{
  "head_dim": 64,
  "vocab_size": 636,
  "norm": "rmsnorm",
  "norm_eps": 1e-05,
  "rope_base": 10000.0,
  "attn_scale": 0.125,
  "optimizer": "muon_variant",
  "lr_head": 0.00598,
  "grad_clip": 1.0,
  "final_lr_fraction": 0.0,
  "train_tokens": 129500000,
  "steps": 11256,
  "dataset": "wikipedia_en"
}
MLP neurons of a small language model. Each row is named by its layer, matrix (gate and up: input weights; down: output weights) and neuron, and shows model dimensions 0-127. Each number is 50 + 10 x the weight over its row's rms, rounded and kept within 0 to 99. A neuron's up and down rows have the sign that makes its largest values positive.
Before each neuron's rows, "fires after" lists the tokens most often just before its 100 highest values on Wikipedia text that the model never trained on.

fires after: " s", "as", " S", "ic", " un", "c"
L4.gate229:50 36 53 50 49 56 44 30 67 59 52 50 56 42 53 30 52 54 48 72 37 61 42 58 63 35 51 43 48 61 29 63 35 50 45 45 42 61 51 43 70 53 40 55 55 47 47 55 49 49 52 65 44 60 39 67 65 51 55 41 65 75 48 44 59 55 41 32 56 65 14 60 44 64 52 50 55 55 48 44 40 64 30 70 63 64 42 44 57 66 44 40 61 60 54 55 53 47 61 54 59 55 49 33 58 50 42 52 45 51 46 64 56 55 38 25 44 43 44 56 38 56 57 62 56 55 37 46
L4.up229:53 51 42 52 45 52 46 38 58 50 34 38 54 68 51 65 55 45 55 72 60 50 31 53 59 65 63 40 55 61 39 41 74 62 52 53 48 57 69 45 45 42 23 46 38 69 45 49 30 38 34 60 53 54 47 57 32 47 55 25 61 42 55 58 41 50 52 39 48 52 41 51 61 47 47 47 51 59 46 56 52 49 52 35 53 28 61 47 49 56 54 57 56 41 45 51 53 54 36 42 46 62 52 37 62 63 37 29 38 40 53 38 46 54 67 52 73 35 57 58 48 52 53 51 42 43 53 36
L4.down229:60 52 48 50 28 37 47 48 46 53 41 49 26 68 53 50 58 47 34 59 46 39 62 52 43 54 41 68 57 41 65 58 56 36 43 63 33 56 54 54 49 59 43 53 48 66 55 53 38 46 50 43 55 56 39 56 51 60 56 67 46 41 49 34 54 42 49 49 41 54 67 53 54 56 38 55 60 51 46 52 45 50 63 55 47 58 61 64 56 42 60 43 51 52 61 60 29 67 59 52 55 48 56 39 60 69 43 46 36 34 58 44 44 45 26 50 44 39 52 45 51 54 69 56 50 25 40 40

fires after: "s", ",", "es", " s", "y", " and"
L4.gate306:71 53 36 53 44 31 44 34 51 64 57 34 47 57 51 60 44 70 32 61 47 58 61 62 55 36 69 48 53 47 57 29 47 66 39 59 46 41 51 42 58 54 50 48 55 52 65 56 67 43 44 45 60 56 49 46 38 51 42 59 54 34 69 52 36 43 55 40 39 47 50 44 41 45 45 52 50 48 44 53 53 48 61 31 41 32 44 41 46 58 39 42 37 59 42 46 64 56 24 53 39 45 45 19 37 54 33 45 37 43 42 57 48 46 64 38 37 55 58 51 44 51 53 56 40 48 66 63
L4.up306:54 47 62 42 46 47 38 51 66 66 36 64 62 32 68 52 50 47 48 37 68 46 27 41 55 57 50 39 55 51 63 64 55 60 36 49 51 60 34 44 42 40 50 49 57 50 55 40 36 56 51 50 49 71 52 40 64 46 56 47 57 39 38 70 46 41 35 67 54 60 45 83 50 49 35 53 50 40 41 63 41 48 66 39 51 59 54 57 44 71 63 41 50 41 61 55 55 66 38 54 51 52 51 29 68 59 48 60 50 40 56 57 55 50 47 50 51 49 61 52 46 59 55 50 49 34 45 48
L4.down306:49 57 48 40 47 51 51 36 51 31 48 40 46 44 55 44 56 62 49 45 45 66 45 45 49 36 65 76 41 58 39 45 53 78 49 60 58 34 50 55 49 43 59 41 50 75 61 38 54 38 40 45 61 40 59 44 47 38 45 59 56 49 62 42 63 49 54 40 57 56 39 38 40 51 49 50 62 41 57 36 41 48 37 43 50 41 54 34 63 45 47 70 49 53 61 73 78 68 40 50 45 45 45 32 49 51 41 46 48 43 63 45 49 58 33 35 66 50 48 54 60 54 47 47 43 44 52 61

fires after: " d", "st", "d", " |", "D", "ed"
L4.gate71:57 39 54 57 36 51 47 40 59 55 64 61 61 62 41 55 48 45 68 48 49 48 36 49 58 46 48 41 32 59 50 60 45 52 50 53 45 57 47 51 55 45 44 42 38 46 41 50 50 57 33 44 58 42 66 41 72 61 60 36 58 39 37 44 31 52 41 53 47 51 43 64 51 53 49 45 49 53 54 43 47 60 72 51 53 63 65 44 64 48 52 71 55 42 49 36 77 66 52 53 48 36 37 54 44 40 65 57 41 44 53 41 56 54 62 57 35 61 69 55 38 45 41 42 58 44 59 60
L4.up71:50 45 34 42 55 57 48 63 53 61 52 60 53 60 37 44 58 48 49 49 32 55 28 37 57 54 43 48 42 49 52 52 56 44 35 44 39 63 32 49 39 59 50 38 54 49 50 53 50 45 33 55 48 63 59 53 32 38 57 44 44 67 46 62 60 55 56 53 49 46 50 34 61 41 44 54 47 60 41 40 61 61 62 67 58 54 43 64 40 56 28 49 38 55 53 41 69 60 60 54 39 41 67 54 31 36 35 61 45 61 45 67 42 70 61 56 55 45 36 65 57 57 46 67 41 42 67 58
L4.down71:51 40 34 37 51 37 57 41 52 37 40 46 39 53 51 28 66 37 40 62 53 41 33 46 58 51 59 43 44 49 52 37 53 47 42 50 49 63 51 62 36 64 42 68 41 39 52 63 47 44 43 41 49 51 39 48 46 62 61 50 35 53 43 38 50 56 55 60 71 66 56 46 50 39 60 72 46 41 74 38 63 57 55 63 51 40 59 53 68 53 36 34 41 51 55 55 50 40 47 50 57 56 63 38 46 54 45 66 54 53 57 36 43 57 41 35 60 51 45 39 41 68 81 50 61 30 49 55

fires after: "\n", "-", "A", "os"
L4.gate39:57 49 45 51 32 56 66 49 51 30 63 46 59 45 69 48 40 61 70 33 63 48 62 57 49 71 42 48 62 54 38 49 42 45 34 53 44 61 47 42 46 57 50 40 56 65 54 43 34 57 36 54 50 34 62 47 50 41 52 49 46 70 43 47 48 30 45 36 42 48 52 58 42 57 56 46 58 44 60 50 44 57 51 53 46 28 48 38 15 48 66 42 54 70 40 39 62 62 63 50 49 57 32 45 62 47 50 62 56 56 51 80 43 37 54 59 48 54 45 54 49 40 50 51 49 44 41 40
L4.up39:43 50 58 58 59 45 54 66 39 41 64 32 52 43 60 50 41 40 51 56 44 45 58 55 73 51 53 52 44 59 49 46 41 38 77 31 40 54 38 43 59 53 50 46 47 48 46 45 48 47 38 35 36 44 39 50 60 47 51 64 44 56 64 50 53 34 60 37 55 47 47 66 52 26 63 33 71 49 56 45 37 44 51 49 67 50 47 54 26 39 56 60 44 66 67 41 54 67 49 43 55 62 47 48 43 57 37 58 35 53 28 49 46 38 40 46 55 45 50 36 61 36 40 52 46 35 49 41
L4.down39:63 46 45 46 47 62 54 52 49 45 44 60 64 45 63 68 50 54 49 33 51 60 59 69 42 62 40 36 50 62 62 41 43 71 54 41 65 59 42 51 42 67 54 44 58 76 56 48 56 41 52 54 64 35 55 66 60 47 41 78 53 39 46 38 61 42 41 40 50 46 48 51 41 44 35 61 59 46 50 51 38 45 63 62 53 50 45 31 42 58 60 67 31 44 73 52 64 53 33 49 44 44 48 43 46 51 46 36 67 42 58 51 43 52 51 48 51 57 55 58 31 40 55 46 54 53 62 69

fires after: " res", "es", "p", " s", "a", " "
L4.gate428:29 47 46 41 49 43 43 50 47 50 57 40 48 52 67 42 48 51 48 48 45 52 64 58 53 45 37 51 46 41 54 63 45 57 51 55 47 76 31 49 42 75 44 41 39 40 64 48 55 57 60 51 29 74 44 61 35 38 59 25 66 58 39 36 40 40 55 59 58 53 39 42 67 59 43 37 65 58 51 48 43 56 34 58 63 49 55 50 78 35 61 40 56 49 47 53 42 47 43 53 49 66 58 46 53 45 37 53 42 41 46 55 43 54 63 66 40 63 69 38 42 63 50 33 50 56 41 56
L4.up428:57 51 53 51 49 59 48 39 51 74 54 49 54 48 64 57 42 41 45 56 60 53 62 44 54 74 37 49 43 58 57 43 38 65 42 40 40 60 40 42 43 34 38 62 43 32 42 34 54 49 28 37 40 36 54 49 50 49 29 43 31 38 37 41 52 53 51 48 67 50 49 38 55 53 45 40 40 48 56 37 44 48 45 64 69 38 55 49 47 48 50 61 58 62 41 40 46 54 61 44 50 57 42 43 61 67 62 43 64 66 50 62 59 39 38 57 60 43 43 38 33 63 68 54 54 63 48 55
L4.down428:68 48 51 16 48 34 56 45 39 31 66 60 51 41 60 56 56 39 48 55 61 48 36 35 48 57 50 46 46 52 49 61 43 51 63 48 51 66 71 48 51 72 44 34 41 54 53 40 54 55 46 61 47 40 60 64 43 43 60 42 62 38 53 48 40 35 47 43 51 41 34 52 51 49 40 51 49 52 59 54 37 48 30 45 57 41 44 46 56 51 38 61 48 68 44 55 56 59 65 52 63 47 47 44 41 35 41 31 57 76 75 66 65 40 64 53 38 54 53 40 47 54 48 47 40 51 44 48

fires after: "\n", "-"
L4.gate219:41 54 39 58 53 59 63 46 37 45 73 56 42 55 69 47 67 58 52 47 59 54 46 75 59 55 60 46 50 68 50 59 57 28 47 61 42 56 43 56 46 45 48 40 48 56 61 45 41 54 34 41 53 58 54 36 59 41 49 48 62 42 61 33 56 35 56 63 40 33 53 49 42 51 64 40 47 42 67 69 43 51 35 47 39 48 43 51 51 53 62 45 54 38 44 44 38 41 36 55 46 42 42 37 62 55 50 51 51 41 42 63 46 31 50 40 48 67 52 43 65 32 58 46 53 35 55 41
L4.up219:37 53 47 49 46 69 37 55 33 55 45 55 47 41 37 57 33 30 59 55 64 27 47 68 52 55 49 49 56 57 59 66 45 46 41 57 44 36 40 68 54 56 55 42 58 65 20 36 27 38 60 47 31 45 54 43 53 67 43 56 56 59 60 47 41 40 55 60 49 55 66 49 57 52 57 56 56 61 64 68 51 39 59 61 38 53 47 60 54 54 36 53 40 62 52 44 55 20 56 38 39 57 58 44 51 42 51 62 37 58 56 46 46 34 48 53 36 42 48 39 56 51 45 41 46 61 52 49
L4.down219:50 54 49 41 48 40 51 47 36 40 73 47 34 44 49 51 54 64 58 67 58 66 55 52 66 53 41 43 59 56 57 62 41 53 35 59 50 46 29 45 46 36 54 50 49 40 67 43 46 52 55 59 61 48 49 47 60 52 50 50 58 63 44 49 55 37 41 45 57 40 63 64 45 41 70 52 51 43 56 54 51 43 34 53 43 38 27 35 49 34 56 56 29 40 29 73 56 35 60 58 57 25 58 46 55 54 50 46 58 64 42 54 44 61 62 38 36 50 40 51 61 44 58 56 49 65 73 60

fires after: "ir", "an", "c", "ct", " a"
L4.gate198:53 50 32 48 39 49 71 40 39 48 46 41 62 68 45 55 55 65 58 60 59 47 59 62 49 74 44 50 47 51 47 50 46 37 51 37 49 71 35 33 65 67 36 57 47 55 48 47 54 42 55 62 49 43 46 49 66 62 62 35 37 36 50 48 68 57 50 62 49 57 56 49 35 46 45 55 66 70 73 45 31 44 35 44 52 36 44 64 38 60 55 59 68 58 39 58 39 41 53 38 50 53 62 61 50 34 47 44 39 65 36 50 43 56 51 42 57 40 52 59 50 70 62 63 44 65 49 45
L4.up198:52 37 41 47 34 54 55 38 64 50 50 44 44 42 41 44 61 53 42 56 70 49 50 59 67 52 68 49 58 58 57 55 69 48 37 48 57 51 43 54 44 34 56 30 59 58 37 39 55 28 52 54 56 42 63 54 51 51 51 48 44 31 39 48 41 50 73 49 48 47 63 50 60 45 54 60 34 46 52 61 50 61 25 47 40 62 61 49 60 67 51 38 50 45 42 42 47 51 52 50 54 64 38 42 73 60 52 55 68 52 28 33 63 55 45 41 56 51 46 41 52 65 49 27 60 46 53 60
L4.down198:66 51 44 60 43 53 55 45 55 49 56 43 51 48 38 56 75 34 39 47 60 55 48 51 51 70 30 50 56 48 66 40 45 36 37 56 48 47 38 39 47 59 46 53 38 76 40 50 56 40 57 52 50 46 40 54 25 41 69 31 70 49 47 66 31 54 53 57 42 46 50 50 66 51 28 49 56 57 59 50 44 51 56 57 48 59 41 52 35 54 47 30 58 54 53 49 60 48 54 35 40 56 57 43 54 52 54 63 53 58 53 44 56 66 66 53 63 54 53 71 53 58 49 51 41 47 41 61

fires after: " R", " M", " B", " N", " J", " A"
L4.gate238:32 43 69 65 62 67 45 35 56 54 52 55 58 59 38 51 50 59 32 43 59 31 44 45 59 76 61 54 35 46 54 43 53 74 42 35 54 47 66 35 53 56 69 50 39 57 45 39 54 44 45 62 46 51 30 42 49 43 68 50 47 45 63 32 48 55 49 43 49 56 54 47 65 47 61 40 35 52 44 48 50 53 34 33 32 59 53 52 56 40 61 60 54 56 64 49 65 52 38 63 52 50 69 38 49 56 33 43 41 48 45 54 51 71 62 46 56 37 49 32 70 62 46 64 37 42 57 55
L4.up238:41 45 63 52 61 51 38 60 53 67 42 56 31 56 50 44 38 55 54 51 43 41 61 69 60 39 50 50 45 45 41 50 63 52 48 37 41 52 44 60 36 53 60 51 42 48 54 33 44 54 68 44 50 43 40 42 61 67 42 49 35 36 58 52 45 29 42 61 79 42 52 60 60 48 53 54 48 46 36 48 65 57 21 44 58 55 51 53 51 60 48 54 58 70 40 44 38 68 34 58 39 56 54 40 65 65 40 36 61 59 47 41 58 43 46 58 52 42 50 55 48 53 56 49 56 45 37 71
L4.down238:46 59 60 36 59 51 54 35 40 48 48 64 55 44 46 41 37 59 47 61 54 63 49 67 54 55 50 59 46 52 46 33 53 52 43 40 57 49 50 44 41 30 76 54 36 43 50 44 72 58 64 50 59 48 45 56 40 71 46 29 61 72 43 55 51 37 55 55 62 53 69 38 47 46 58 66 64 47 63 37 37 50 46 43 55 53 61 49 33 18 58 49 47 55 50 40 42 46 44 70 47 36 64 32 58 45 42 52 52 51 50 47 52 67 36 33 46 53 65 44 59 46 57 45 50 54 55 32

fires after: " B", "w", " res", "ch", "es", "p"
L4.gate208:59 48 45 58 59 60 54 65 55 49 43 55 53 56 47 45 55 41 44 55 37 56 62 40 47 49 42 43 45 58 48 61 71 46 32 58 40 46 40 37 52 65 64 51 33 62 45 43 40 45 39 52 49 41 51 43 42 69 51 42 43 45 42 55 36 33 54 61 44 45 40 65 51 49 47 43 49 59 57 32 52 54 44 46 51 53 50 44 64 66 42 39 42 51 32 59 69 71 41 52 49 73 48 54 62 63 46 46 51 49 50 48 43 59 71 47 69 43 52 42 73 50 74 69 48 59 32 59
L4.up208:49 57 57 59 43 59 47 44 45 58 49 70 40 52 44 45 61 46 68 36 52 57 48 49 54 48 53 48 59 39 59 50 45 64 43 67 44 65 42 39 64 49 48 53 43 33 48 68 40 66 54 58 56 46 67 54 50 56 54 45 67 61 39 36 39 38 54 61 47 40 50 54 53 59 59 61 57 47 38 53 38 47 78 52 67 48 64 62 60 58 59 39 62 68 35 48 43 53 53 42 30 61 51 47 55 56 62 55 40 46 33 65 47 48 48 37 42 54 54 45 49 55 52 62 54 15 54 72
L4.down208:53 42 45 42 55 47 50 46 45 57 61 60 52 66 55 42 51 32 34 65 49 54 58 40 63 58 46 55 55 65 49 53 44 47 37 55 47 39 53 60 64 44 52 43 53 33 34 47 39 53 18 46 54 52 70 48 56 48 60 52 37 42 51 69 44 42 49 48 35 62 43 43 50 48 45 52 54 57 54 36 44 46 48 62 58 54 52 35 47 43 34 69 35 37 55 61 62 64 61 41 45 48 57 36 55 50 33 46 71 53 58 42 70 43 56 55 41 49 41 55 58 37 60 66 46 40 45 55

fires after: "an", "i", "l", "c", "y", "."
L4.gate200:48 47 49 43 60 52 56 72 42 79 35 65 45 40 35 55 62 32 66 46 28 52 26 56 40 45 44 61 29 47 57 48 55 65 59 55 42 59 51 36 41 53 42 58 49 42 50 38 48 49 55 48 65 50 53 67 57 51 72 67 52 47 56 39 46 38 43 57 52 57 50 64 56 38 47 49 53 56 53 44 57 54 52 32 54 41 59 51 36 60 35 56 46 44 37 44 67 58 44 38 44 51 55 44 59 42 40 51 41 63 33 42 48 35 42 52 55 38 48 40 54 48 42 68 59 49 50 40
L4.up200:69 47 52 44 58 40 38 54 66 49 56 46 65 54 64 46 60 26 43 46 53 32 53 50 61 52 45 58 35 50 77 50 59 46 52 59 38 63 48 54 33 48 50 51 51 60 51 50 43 43 57 67 61 41 42 67 65 38 52 61 46 47 45 55 45 61 52 60 57 59 55 45 52 47 60 50 48 55 65 52 77 61 28 57 69 34 59 57 47 36 56 61 39 34 50 35 53 52 38 51 44 43 36 59 53 43 41 40 62 58 47 62 77 35 35 46 63 54 39 47 42 50 53 50 30 47 51 30
L4.down200:62 62 51 41 54 46 73 47 51 52 47 61 53 63 36 52 46 38 61 57 45 56 43 55 55 41 19 50 43 57 60 68 53 38 37 43 58 57 53 31 54 62 47 60 33 47 58 58 48 60 56 49 51 54 53 36 54 45 54 42 48 60 36 53 51 45 58 50 42 61 64 63 56 42 57 39 42 58 39 60 48 51 60 50 47 42 47 53 56 51 56 54 33 40 42 69 52 69 35 44 56 27 56 44 36 48 41 35 34 33 66 58 54 62 75 44 41 65 52 67 51 61 65 43 53 59 47 68

fires after: ".", "ar", " L", " for", " ar", " Mar"
L4.gate252:25 37 40 66 45 68 57 39 30 38 61 65 50 53 53 51 48 51 46 47 68 49 43 40 48 67 57 54 54 53 39 57 59 41 52 50 47 73 48 29 63 50 27 46 52 51 55 42 41 46 61 62 49 42 57 46 43 61 61 54 61 59 47 61 65 38 54 40 49 70 50 50 45 44 52 52 55 52 37 62 53 38 49 55 48 46 30 51 51 63 43 32 46 60 63 62 59 49 47 41 35 37 54 43 56 50 55 63 53 57 47 38 52 57 47 50 30 47 41 51 34 42 21 53 54 37 50 57
L4.up252:52 37 58 54 54 41 52 40 52 51 34 42 47 37 40 50 68 44 55 72 60 50 54 30 70 38 41 54 69 41 45 44 45 53 64 51 37 62 62 59 51 50 56 51 56 60 49 53 40 44 60 60 50 47 51 59 54 42 44 52 55 54 63 61 48 57 52 55 28 60 46 43 55 48 77 72 42 56 47 39 55 46 54 57 51 53 41 65 51 43 59 64 72 47 45 71 53 54 43 47 46 42 46 57 40 40 66 78 53 54 39 57 63 44 47 20 39 46 42 47 43 46 51 39 57 61 56 56
L4.down252:45 46 42 73 42 37 43 40 38 69 37 46 40 42 48 44 50 52 35 29 53 47 56 32 48 48 61 29 66 57 53 53 47 50 60 54 62 67 55 58 45 44 70 60 51 69 49 40 55 54 65 45 35 51 43 55 56 45 63 44 51 39 50 55 53 57 60 65 39 57 42 47 51 55 43 64 31 48 60 56 40 50 59 53 39 47 53 52 50 66 48 33 57 49 63 52 51 60 45 47 46 59 53 52 51 52 55 20 52 54 39 46 61 54 59 54 58 71 50 52 62 64 47 39 59 48 38 37

fires after: ".", " "
L4.gate364:70 33 60 66 54 32 51 65 44 50 53 61 64 43 42 57 58 56 57 59 51 27 42 51 53 60 53 55 56 48 52 64 36 39 40 41 50 39 52 47 45 74 70 31 43 61 52 49 60 38 51 71 27 38 39 41 42 25 44 47 44 52 51 57 45 44 55 41 38 53 59 56 46 37 65 62 56 46 26 50 54 55 54 44 42 45 60 40 37 61 54 63 53 44 37 53 46 51 42 41 45 68 45 54 62 40 46 54 51 56 51 48 55 60 48 61 53 52 45 39 43 45 39 31 58 52 56 31
L4.up364:38 39 52 53 31 51 45 51 73 32 40 47 56 54 70 24 49 58 56 68 48 48 43 62 44 33 42 45 48 40 59 53 32 67 56 46 58 66 45 62 34 46 46 37 51 63 60 41 62 33 57 43 50 63 39 59 55 40 38 28 54 62 45 75 56 47 32 49 58 47 38 46 55 51 64 67 45 49 42 46 53 53 53 55 65 45 60 62 52 64 56 62 54 51 50 42 29 57 40 46 64 41 67 49 42 60 70 53 49 50 62 73 54 42 32 40 63 41 49 55 44 54 44 50 45 59 39 41
L4.down364:49 33 52 41 56 50 33 54 56 70 52 40 23 57 62 50 58 66 44 50 67 33 54 40 51 60 57 51 59 68 52 48 50 54 39 57 35 38 42 57 50 39 55 62 59 47 45 54 56 54 67 59 46 54 32 48 62 54 51 60 40 52 60 50 43 42 49 65 51 51 31 61 42 66 61 56 43 51 54 62 54 62 42 62 54 53 66 62 45 42 54 56 53 40 52 39 38 33 38 50 42 51 60 52 51 35 47 64 55 51 40 59 36 45 66 70 35 52 41 31 66 60 45 67 48 48 47 39

fires after: "om", "ar", "os", "iv", "le", "ass"
L4.gate157:44 33 50 53 60 60 44 47 53 53 61 42 55 53 48 46 54 40 38 59 62 50 51 67 52 29 31 43 40 47 52 43 56 49 51 62 69 66 71 46 46 36 25 35 73 34 60 52 33 45 55 58 43 58 35 57 41 66 43 56 33 46 49 44 50 50 72 49 35 53 40 51 52 38 51 35 37 57 38 51 43 33 50 49 51 50 51 40 47 57 66 42 55 56 65 60 38 52 59 57 52 55 51 44 43 39 57 46 27 44 58 41 48 43 50 58 44 49 53 62 41 59 36 41 43 36 47 51
L4.up157:41 54 63 56 54 54 46 44 57 50 57 53 84 47 44 45 50 47 60 34 37 38 46 62 32 45 43 47 45 60 55 43 57 51 48 50 45 53 47 60 54 34 35 28 59 52 35 51 52 45 62 47 47 48 45 59 38 45 44 55 44 51 39 26 50 72 54 50 43 58 43 36 36 51 57 49 43 47 59 41 40 29 48 61 62 52 46 38 68 61 43 43 50 57 73 50 56 37 56 31 44 47 41 58 69 52 69 39 48 37 47 45 55 56 50 58 57 53 40 54 41 40 36 37 59 50 63 33
L4.down157:36 68 38 43 46 76 59 61 42 40 47 50 55 48 46 52 46 38 35 40 51 64 42 50 45 48 27 49 37 62 59 53 53 47 63 45 44 43 53 52 59 42 41 44 53 49 46 72 62 55 58 48 61 46 39 45 54 37 61 57 44 74 59 49 60 49 45 40 60 38 73 66 58 52 35 42 58 46 41 62 45 53 50 48 62 44 40 50 38 40 70 63 42 57 39 50 65 66 48 65 40 49 65 76 56 30 51 55 39 67 46 48 43 48 43 39 54 54 47 51 41 55 62 49 54 64 34 43

fires after: " un", "c", " C", " c", "'s", " K"
L4.gate430:55 39 48 46 64 56 47 47 60 42 61 44 40 55 70 39 52 62 42 49 44 65 50 40 60 41 46 57 52 52 53 46 65 56 48 19 44 40 66 42 64 52 46 41 40 50 73 38 54 54 53 47 51 73 52 50 46 44 65 43 43 49 53 60 48 37 32 52 58 66 46 53 38 34 60 65 41 54 63 51 54 39 36 47 44 55 56 58 71 43 56 43 44 57 53 39 44 49 41 52 61 60 44 48 29 51 36 51 57 59 35 62 55 51 47 50 54 27 46 49 60 52 53 68 66 61 30 36
L4.up430:47 56 56 27 56 71 38 53 45 33 56 42 47 40 62 40 56 57 54 48 51 54 43 54 51 55 35 42 51 40 42 39 50 62 54 59 58 71 44 55 52 53 48 61 43 66 49 52 41 38 37 59 53 53 53 39 37 55 46 32 52 53 46 68 48 62 64 68 59 67 48 57 54 59 50 49 52 46 61 47 46 50 35 53 26 43 58 34 42 42 46 54 57 53 68 56 34 35 47 42 59 48 53 61 47 40 42 42 63 52 65 55 47 52 37 49 46 29 60 61 54 55 44 72 59 52 54 42
L4.down430:57 59 47 56 48 48 59 46 33 49 53 41 40 54 46 56 39 51 58 47 36 55 63 71 47 52 54 46 34 47 52 41 46 62 51 54 47 41 49 47 57 50 36 43 47 40 60 57 51 38 52 47 71 36 65 38 65 46 61 58 57 44 37 52 50 60 56 42 44 47 43 51 33 53 43 74 45 56 48 46 41 64 40 55 33 40 57 77 41 52 54 73 54 59 55 52 62 47 56 40 61 50 50 56 70 58 23 38 41 44 60 46 52 64 59 61 45 47 57 39 54 55 47 44 48 33 50 26

fires after: " I", "e", "l", "ro", "a", "o"
L4.gate292:48 64 54 46 58 40 73 39 54 56 50 56 53 46 63 55 59 48 51 59 41 49 39 61 54 54 34 66 39 31 44 56 49 53 72 62 59 58 46 44 57 36 32 47 65 47 63 49 51 52 59 48 44 44 38 52 42 34 49 40 52 44 25 52 34 40 44 52 38 56 64 53 54 40 47 57 33 32 63 40 44 63 27 57 44 64 41 40 38 61 62 62 48 54 65 52 66 44 47 60 65 53 34 37 38 50 51 47 28 54 44 52 39 43 51 62 44 61 38 65 57 56 40 55 49 53 67 44
L4.up292:58 47 41 44 54 64 68 37 41 51 51 56 58 64 39 68 64 58 54 51 61 52 54 52 47 60 52 68 53 31 62 48 50 54 47 46 52 33 47 52 50 48 59 47 46 28 56 54 51 50 57 41 49 48 53 34 52 41 48 43 46 48 55 62 78 39 36 63 41 49 52 48 53 58 40 38 52 60 53 47 70 58 28 38 69 38 63 55 51 50 80 48 61 42 43 57 76 64 38 61 57 46 42 50 55 49 47 52 56 48 42 51 38 43 45 61 42 55 44 63 54 50 54 71 65 45 48 39
L4.down292:43 49 67 59 78 59 53 38 56 48 23 77 55 52 54 47 59 47 54 57 57 69 70 47 47 54 42 53 46 57 52 42 35 33 54 68 46 45 35 23 37 54 51 47 53 58 49 60 60 45 49 36 52 52 46 54 41 58 52 64 62 43 61 64 65 57 49 51 51 58 45 43 60 42 51 33 62 49 50 48 55 40 69 44 51 45 55 50 43 45 52 46 59 54 61 43 62 84 57 53 62 43 41 61 46 39 61 53 50 62 49 55 46 47 45 53 34 55 54 59 48 66 36 42 38 43 62 66

fires after: "\n", " l"
L4.gate152:59 43 48 64 57 64 40 66 39 33 64 36 59 60 56 48 36 49 51 72 30 66 64 57 57 52 43 40 54 39 34 49 39 70 52 55 48 40 37 30 39 41 44 59 56 53 45 41 46 37 40 68 61 36 37 31 48 40 53 57 52 51 47 50 45 44 38 42 45 61 53 44 67 42 36 40 39 38 55 53 33 54 53 55 63 49 57 47 41 33 50 49 45 55 44 35 54 44 40 43 33 59 49 61 44 48 22 51 67 57 45 70 45 45 55 58 46 47 55 42 54 50 33 49 66 67 51 37
L4.up152:63 35 63 46 59 41 45 47 48 49 55 52 54 39 61 46 43 64 67 37 57 53 62 44 54 58 75 52 51 45 63 34 22 33 62 46 42 50 35 54 53 54 51 64 49 50 50 57 46 46 47 53 57 51 44 34 49 50 60 57 52 44 33 66 55 54 42 49 47 66 59 57 41 77 59 69 71 48 42 58 39 64 51 51 63 62 38 47 48 43 49 34 56 55 42 81 51 56 38 54 48 56 38 56 52 47 54 45 40 42 53 46 46 49 37 38 43 49 60 47 48 46 62 48 55 45 43 40
L4.down152:44 55 63 47 59 35 46 71 56 61 55 56 43 81 51 54 37 32 70 45 56 49 40 63 54 47 74 60 57 40 64 34 32 54 59 53 47 37 48 44 56 49 46 44 68 55 50 36 46 59 32 32 43 46 51 68 52 56 43 60 60 36 53 51 38 39 46 54 38 50 32 40 45 55 59 54 57 42 48 52 47 38 50 80 67 60 49 50 55 48 51 52 64 37 53 41 49 59 41 40 53 44 37 35 40 49 43 37 50 61 48 49 57 51 57 45 47 55 58 41 54 54 55 45 67 49 35 59

fires after: "ro", "o", "ew", "s"
L4.gate87:38 31 52 37 70 63 46 76 50 35 35 46 33 49 50 60 44 29 45 65 61 57 65 67 47 43 32 61 55 38 68 36 45 35 37 60 51 66 38 63 45 42 49 45 58 46 53 50 48 37 58 66 53 63 58 46 50 48 62 48 37 38 64 54 50 53 42 69 52 66 52 51 47 49 31 55 46 50 48 42 57 64 53 50 54 49 42 38 31 50 48 43 39 58 37 35 54 60 47 56 74 46 47 30 59 36 35 43 52 60 44 53 50 38 49 56 56 46 51 47 52 58 58 49 49 50 48 40
L4.up87:54 48 50 62 51 51 52 53 67 53 65 44 39 71 48 50 46 54 47 54 54 43 52 52 49 48 51 77 48 42 71 41 50 64 75 56 62 37 60 63 43 55 52 54 60 47 49 61 43 46 28 55 38 54 44 43 55 51 56 50 65 52 43 47 48 71 52 59 38 39 41 45 51 46 36 43 58 60 55 46 48 51 58 47 44 48 41 46 52 41 59 58 63 45 61 36 42 55 55 49 64 39 68 47 44 59 51 59 25 45 49 35 53 51 50 57 72 49 66 50 64 52 38 63 56 34 53 52
L4.down87:64 53 43 38 41 54 37 43 71 47 48 52 39 55 47 42 47 52 50 35 40 31 62 46 49 66 49 45 36 45 45 47 46 53 49 60 53 65 50 41 56 58 42 53 49 57 46 48 63 44 56 49 72 31 56 38 49 58 38 55 73 66 51 58 63 53 58 13 59 54 55 40 56 47 58 22 52 69 44 52 51 47 48 46 51 37 49 38 66 51 52 42 65 36 62 58 61 60 65 64 57 49 65 67 32 46 63 73 49 46 52 35 42 55 41 50 50 56 44 50 62 54 47 52 49 49 48 70